Weights of a small transformer language model: 11M parameters, 3821 steps.
MLP neurons of a small language model. Each row is named by its layer, matrix (up: input weights; down: output weights) and neuron, and shows model dimensions 48-175. Each number is 500 + 40 x the weight over its row's rms, rounded and kept within 0 to 999. Numbers have three digits each.
After each neuron's rows, "fires in" lists the words (lower case) most often at its 100 highest values on Wikipedia text that the model never trained on.

L19.up715:500545576489481534550450505439506503524455541493571579466501582441433527508542420487490479479485526447504471536414495529533491527511495461486426439501460532439555485523510492490524492453480463451491493543532413563512511464508495513491501463518499539482547541517443427504528497439493510572591474475505516477517452455570541335502478543535496482550472534447503520482533437462529502453519
L19.down715:508493515512509595538487446484461505414522524501528512432517498538419517518490495433551558610532550435562421507459508500495475495533505454506547544512584514502533395469499502478447502484485457558461470525486515486514557517468508571512444447557470518490480600494503460493492542468543507510474487503505480505535516465502563508483475445535499480545510505452580546447506504583577460476483
fires in: "as", "to", "of"

L19.up223:520453536548419557495474543454525556487444484422511485558531526435516506560559519534586476481495466456541501498461510448547531490482455474533512488531510567457532495566521558496520542470489549499597546503518549539525504472451514549539545445440519541533544563504509507459502552524518494459449429518491495516529540499487484517519522543488499485511439504477520440500564495442548459497543
L19.down223:494507497559498479484452496482450514529451577463446464508509491494580523483493495538481584476440477553460524529519542496530452515465440539547520572548510491491478528520519466518466519474552459437531533474507540525514495484474447517521452514523493408541504475565464458552493540461547500453500482493563482507507505484473535496489498472537490541529472507492516500542568456451453478512495
fires in: "to", "can", "will", "may", "not", "would"

L7.up630:469470460558516481469463494565533453542469404483539469495520568509493452522516467576463552453534475520541496560449520458471520538469418555429511476476441486445511504506518441480581588463479493479458519566436458472451559536522486485555401527526627505550466551476523453550495504507416444515534486537480512406480465516509518487498526515476516521441482513537461566447525552481540509440480
L7.down630:524523449551505539537481458520525535452514551442466519443515554503485476552501492519592507528564536534432489472499438495493387508534522488561481434492547448556460480473435464555536440507514490475495556505524503567501513501535548578442473427443503539517554435469501492531452530457492482555505552431458456537491493579547446431505517518555440540506497505498497548454473520502469478508587
fires in: "of", "and", "for"

L14.up587:511524489585473514548542578487550511500508504528505452504476423555525526513467439502522464434514470465535541429539495484449516556512524499546479577510438527462501545574515501502440534484465477557494510535509503397442449538433444494472465438525523445427497460501499517444597511537448525418522506547548490533472448540475489546447465570457451572503495463561476483594481455517567462433541
L14.down587:473442490533555493575468474522519529446524531494431556502499512386456432516533546455526455517427426564501523463449560479499507481514497486536546481474526520553518482440521473501543379570501574483548451466535471510492462476470533532510443574587453556497458506467495444480550516496519542474473485460467511491562542454487521453509434474485425472486487530542532452433500540522460489503538
fires in: "a", "average", "upload"

L8.up150:509511389541537485493547490499502464513472531532491528459447488525541489537512543510433510488473481494472601508451550510484514443474444510496529501481515469393432499517540459593457450564500542475523505563435493547537485453484504447483560463476447466484548520464487461544464489500476524534513463548463470529540471456516479489433481511556487456503458557512473474534583542418480459491542
L8.down150:498531577584540468496540571513565572469450537490514518391480525495440584511483544508438501525509521489478457424480522434428586499443529507474559529428496503522455518524456532482556521424595550453521520535551533460435472556464530495475448512503417471512437482471523469521487438523443558522481486424518477559491479438541533448499503440504539426489583511458495458486499554436504523482539
fires in: "born", "is", "from", "following", "via", "also"

L14.up94:515544459482486459569498447445509449521410486440536478491457496482530460513422520472505528508609482476552449447485530461500478507514527484437495517566540519583513536469540403487547509505491461519563497530547545555473513499482474530584470447456484492476542459538473527514506508458499486437496505544489543499512496514548538463514461490504541464534508531519546538567544454594480474477514
L14.down94:556465502539512530499485529537503553465527522517514485511505618504499525527508450551526527457461504459554463470566461438506489531515497437484487493526513535439535457559526550475502426527537503500518520517455471455501469524525524559525400440486516493472558584421590453485509527501556508448505467455509434433559571532472508436492506481428449508467500530518550517476468552496500505465571
fires in: "of", "for"

L12.up275:490491471531564512418495480502456484426457449511502517527472566477503456535486561517489497467506438471451544525405605508435494444536531494470476518504438489502440522454433419561552521468498464481477520566502457576526489511458542453498472530510467487450556532451479528460396549514516550417564421497477527545514507564508479522491467497501528503490484520586550534509553482476538530547453
L12.down275:533488502456455513520445502523547451516537509412429501429490507528558481459530441533516517483547555563492462551471534524494500524434536498479478538461506458507513501442504556486482438495504520499479590476492544590504423515551477461409513523429522426525504491520466482459463506459454488551446454453433465480497486540492485479467452566507556474588440563466461509489495498552520458472453
fires in: "from", "and", "of", "the", "pts", "is"

L21.up284:435559485563491489477466497473529491523521442453463473522484444530477414510464507560508561543484483486467439480527484480500566430538502534478501529488493519530583528527494446508482541506520515440509454504472439561463546471426536507465414524497514542485581557539504484509477393557411466548517465426474511549518449542429534499511465504501508534538486524531517495462559461430533485470519
L21.down284:459522472484558531472489493520514501510487475514467534479418494510497472508531521529522489464529471587472420520494502541555492504470471540438513501489428422527478496619471555520470493460474497526525557499511479396445529511591524460451478445534514493512478574464488491560476549437549523498452535531555481458485496529461509424476561446506483459501465464505464503496451477491528501553427
fires in: "to", "of", "from", "by"

L10.up469:581524517508440547527480471521589443479424523478570503457551549527524462539554477460443524563483465483539490490515483479499563546417508458447577579454469594520454485552437393544496528475490524496484436426497477506498505534464533515592442489557452482503539609527518415507471481572479470508473468421522526463499493551489556440467451523560502577443470499534541478411509483452578487482504
L10.down469:464500458418461522525456420575544467468524499560502474550501516521431503461476458581553502447484524541475523540500496478533512467514410570453532467525453463514452537461581591475481513515546526507436541519493460477472469535552520512552560517489571465503477541528509536554509581522507501437521435529467466537437514535491492499491583463426468469542518531549426510424443515498486481520567
fires in: "to", "and", "by", "authority", "of", "on"

L16.up615:477520510543514528602471513553478498511510468473522499516500479409476565452510476553510592427508425529510494475524514524429545493523463518493533479450486481533456409529472540454530522454545403489509589467480451528505444542467507543451491491530551515496488543485485475471463499485462517540508426503527517502476487526423497381479459522550496556456439535511477580511450440500466543549448
L16.down615:499477519468521580544504531589480564432486492528522486525507482498443428450568492550520468476492521501476459482454493484543524460534436514481538413427539512478461448495497482497480470428548580514491493506565491472545502582425470579505498480564499541557537568551546493477496537541478525508427445502476522483493548530503491422447402463513458504564451543508549526437507537467469499516441
fires in: "of", "at", "along"

L6.up485:519507427427481480578444551474448443433479465487503431490454548504442530528452538477562536553593431507464487410465495569458531492505542482554526522491532525518481453462528484499477526480468476507534490466513499546438498446487496482443487458471534517545492520541517442478484513471561518478468561477565480504517441484513507385426435491479535532576447508476484524449444342471518435431479
L6.down485:507531515536499486454507486476497461504554514550558526522458462460466477482490510516470540499422506556502484479547534509494396471452483502514526424555500469474502542514531437450484468508520481530456495471530545452558487560443470454491381523479513449546532526506572521457581566509507535465616500432483501488517494535502435505492511485448503465489628484493543521591536575518478505511446
fires in: "of", "launched", "often"

L16.up353:472525512545452557533479443590546516518514486536480525497554485534517468504545489502523532525538455483501577487551550583475446468503513491521529516485459497486472513579439495549476467520494586557498467571478519537517440577484550461434506484475503475479567561543424519495519528505509501499555513493451527485523484525520613446476543467503483489526542461461430520434487503437506478532441
L16.down353:492508412449474522486466495489505503524549555432496490517523444440490487531506486485451512549524577504458463550475448550535547536542568454434490452441555462489511470464518492479492499554542504513524485502477436539524529561476516474459400455554415564502402532548466519475424524505519498553420468502509400556514506549465505443478515504453520482479505533487472558511490565485532510509465
fires in: "from", "to", "of", "he", "with", "at"

L7.up441:456466593459505438538436472476520472525507515578547518451467511469505496454458519494441486543512485467539527506545575459484442498481455459526451495434507518510575509486570447508573428515529508533481491490507516534466564476479460479504556530480471487527562523494498470488528530555557421523470463531513437493528507539520505443475519492531463506500515445438519494523508551464499515498475
L7.down441:470448532540501494503413474417490543449501498422541522468542527593435489509524466500505420502502498497516523478476544448458452472520490467504530525489477485527470493458441534527494512427540476529401508526514471376454465576461398513477549519505431385512479520461506468497509468532490459473454459485542563489490520470561539489520444526509491488521543576498480457488431505437494578497484
fires in: "which", "such", "what"

L16.up416:464493475480488475532488501393435546501510519494500502468542520532520536475474457497512502556452557451518499535477464474514495519432552498532488477480417511572601541481503528530525566539400505492533518460476521516516459489433493488439417537467535570440529550498477460515479445524525541469468475516431473427538479482414591476549445542479517444495498510554534538456505478489467551500443
L16.down416:479538469491539518425520455477550582462465458536629504548563521559497490553490439518585512524484497473520481430508569508541442514538483495519525469449452516513487557479539575559537538447510413483479484483544488462521507513565512569575447528447541543503482568431479472508489510494526531498518513574455492509495557540454503537499531453550496504559493452440450501474489467535544488455520
fires in: "with", "after", "by", "without", "to"

L4.up33:507523514507408515518560501434506418546494477495514527467459491440535535535507479537543581497582492468438521473531472524460544525436526545496530487481544418507473534481453550489517564452476451500500473454469510513405453553546515524430489520558445466497479565484473537467491525477475453535448490535481497436465579544438511519485438510508506472475476558508486568566462533460504461513497
L4.down33:484508485556452574549515492528508522470571467503552520437496562507473477545468442554470486557468530562445429474469475485446453473532504495468528505492538567466490419479469477452500490588494518509568463563548547477453455429542539573534400465519544612499546524526541459536554557521550472507521489457504516526580537502508476488475496426507522528534487476522514523472498531502475456537572
fires in: "of", "has", "his", "in", "at"

L16.up420:468492477479417475448428451464531526557519424438509502543469524533481559549496500501440458478448518431442538484471455494443545460468486545524467500472565529496533450496431538496509488495482475530554517509512510548437602538467493471557502465479565491529535516547449521534469562475477509462489489532564477479449589579489521581525484554485537538525460549486481543457568473464486481584590
L16.down420:449460515475528462480433463517466494552539443531468544519481494604565461589494540523562470520548462446554522505528520487505554465496533511536559405574538531482484549485542572501467456509524441500513507507525468455486457509459500544449432461504452435541517521520530510594508592401536472470555514534516500487515543417441487581495503526462556495547508469497515535518440506485423466564496
fires in: "is", "can", "would", "to", "are"

L6.up530:534442513492514482560454516422428544543513471480478497499448479483490474493427490510519518482448477437464540425554494518462564496520526497509507509457567547494503477455559498632574569565555522514486532480604551421515495580506496456466498499456420517532515483466448486510460498489566532461456503557488408445487520458514526515469485515503475586497506457491521542524503520510512511552446
L6.down530:506484470522428441507552520493477536522507503417542551476490453534493530483480503517485483572515392539492588468532529390458483546515535519519508532494472450500516541459480517545501476437582508499470456466470480408491455533433516513464575490480515462456528438528442517579492509529549477494532511495532402465546473526465497588518466512429503521474474534453527467487518552485522525597463
fires in: "such", "it", "further", "its", "widely"

L16.up646:495482444433521477495519489477462482489504491400476491541545476448499500567465512482542556475537473493504543515498554557486569508515567499501477505534515534459531527523458463482550462424494530505519483452502592514424481470512466503550482485554471417504554511474484451543516576567505511487504487506503486470454529489501521486474483497544539551545451415488466551474617465453587482423454
L16.down646:445467471505446545496568485492532550503490537515486545476546520541536470481464493543514468488529450467505481564444472496530478556509469571474485511535501497494459456602539544419556499427512516488545489536507498496480460523433454546537577549522454490437515507505560537586468500504531493495501486436495493407478522460504539537549459490456496423563502525418500499518451436381553401528539
fires in: "can", "would", "may", "could", "will", "to"

L14.up448:540457525476460560574431514478506523505448504493560541455465574546486448471457441488470538528520535490473429484426557539465490485449507494486443439526502479574561533479470444477492479569460455479522494428438484546476493527502523491527451491516481504457443497507457465519514475453533400506428471528473527481532558523441520442485495460468553431512473576515502560557514474477461447486410
L14.down448:502505448586436564461555518516521470475523487489548436495464530536489559521524552424523468498443513506457466494519468486503467469469452509525499524518533480454524453515479488535555531498481457450543481566554566466463553468451490613533330497489503547548508536436501477451526535481465524484552506463497490495461467521554494518509447443470534465459416490463527444561586516501515512470567
fires in: "of", "in", "as", "became", "into", "began"

L11.up127:539491502473526477511460465508476392519467419444428481409485508462531496485463493496543503511510465564508516482439527466520510479451524455491430469500531503588545508488444466491575516530544510485495527434528523595458478475520474617462492422481488558476497462495523452467472539491512523476455490493544438431490480566462508471531534549500535570502496572569541508523565561489490468473507
L11.down127:497519554472486557538489434541492465492556564457438453477490548497459497546543513560540469565524488545502498448524507491447501499476508461499529496544418509510433467404522457540477514476508480466574460492490491529505493490544458475459470432451457457506516444475519486498536500589463468562459482431542532467544455517567469459530491490444487480496492581402530574454526484532558517486459
fires in: "of", "more", "other", "whom", "both", "how"

L7.up56:515537511467482498519483533522564428481546519481456508434515490462509486495445484474529466506468486460506510432513605492493576501499515514531482508458567402546548456502423570468475561532582395585511567507474541516503495468458603462501503480479452466558470582438452495482481416487497570477496493535525505521569522495509447438436501491546531481488482434492503516516508473483468487549550
L7.down56:466453467515512458510511461519516424506541565452497491562444530578435451476520454556531499539469450554503509474551483434490515484537458445511495532483477493498497458473509510484454472509520506532503464520534451504383532511470501510545477534439484527442547518554495486489513469498464529521479476508468554414426577520515475575415442551510495514518563440486495441463394466518465454541541
fires in: "at"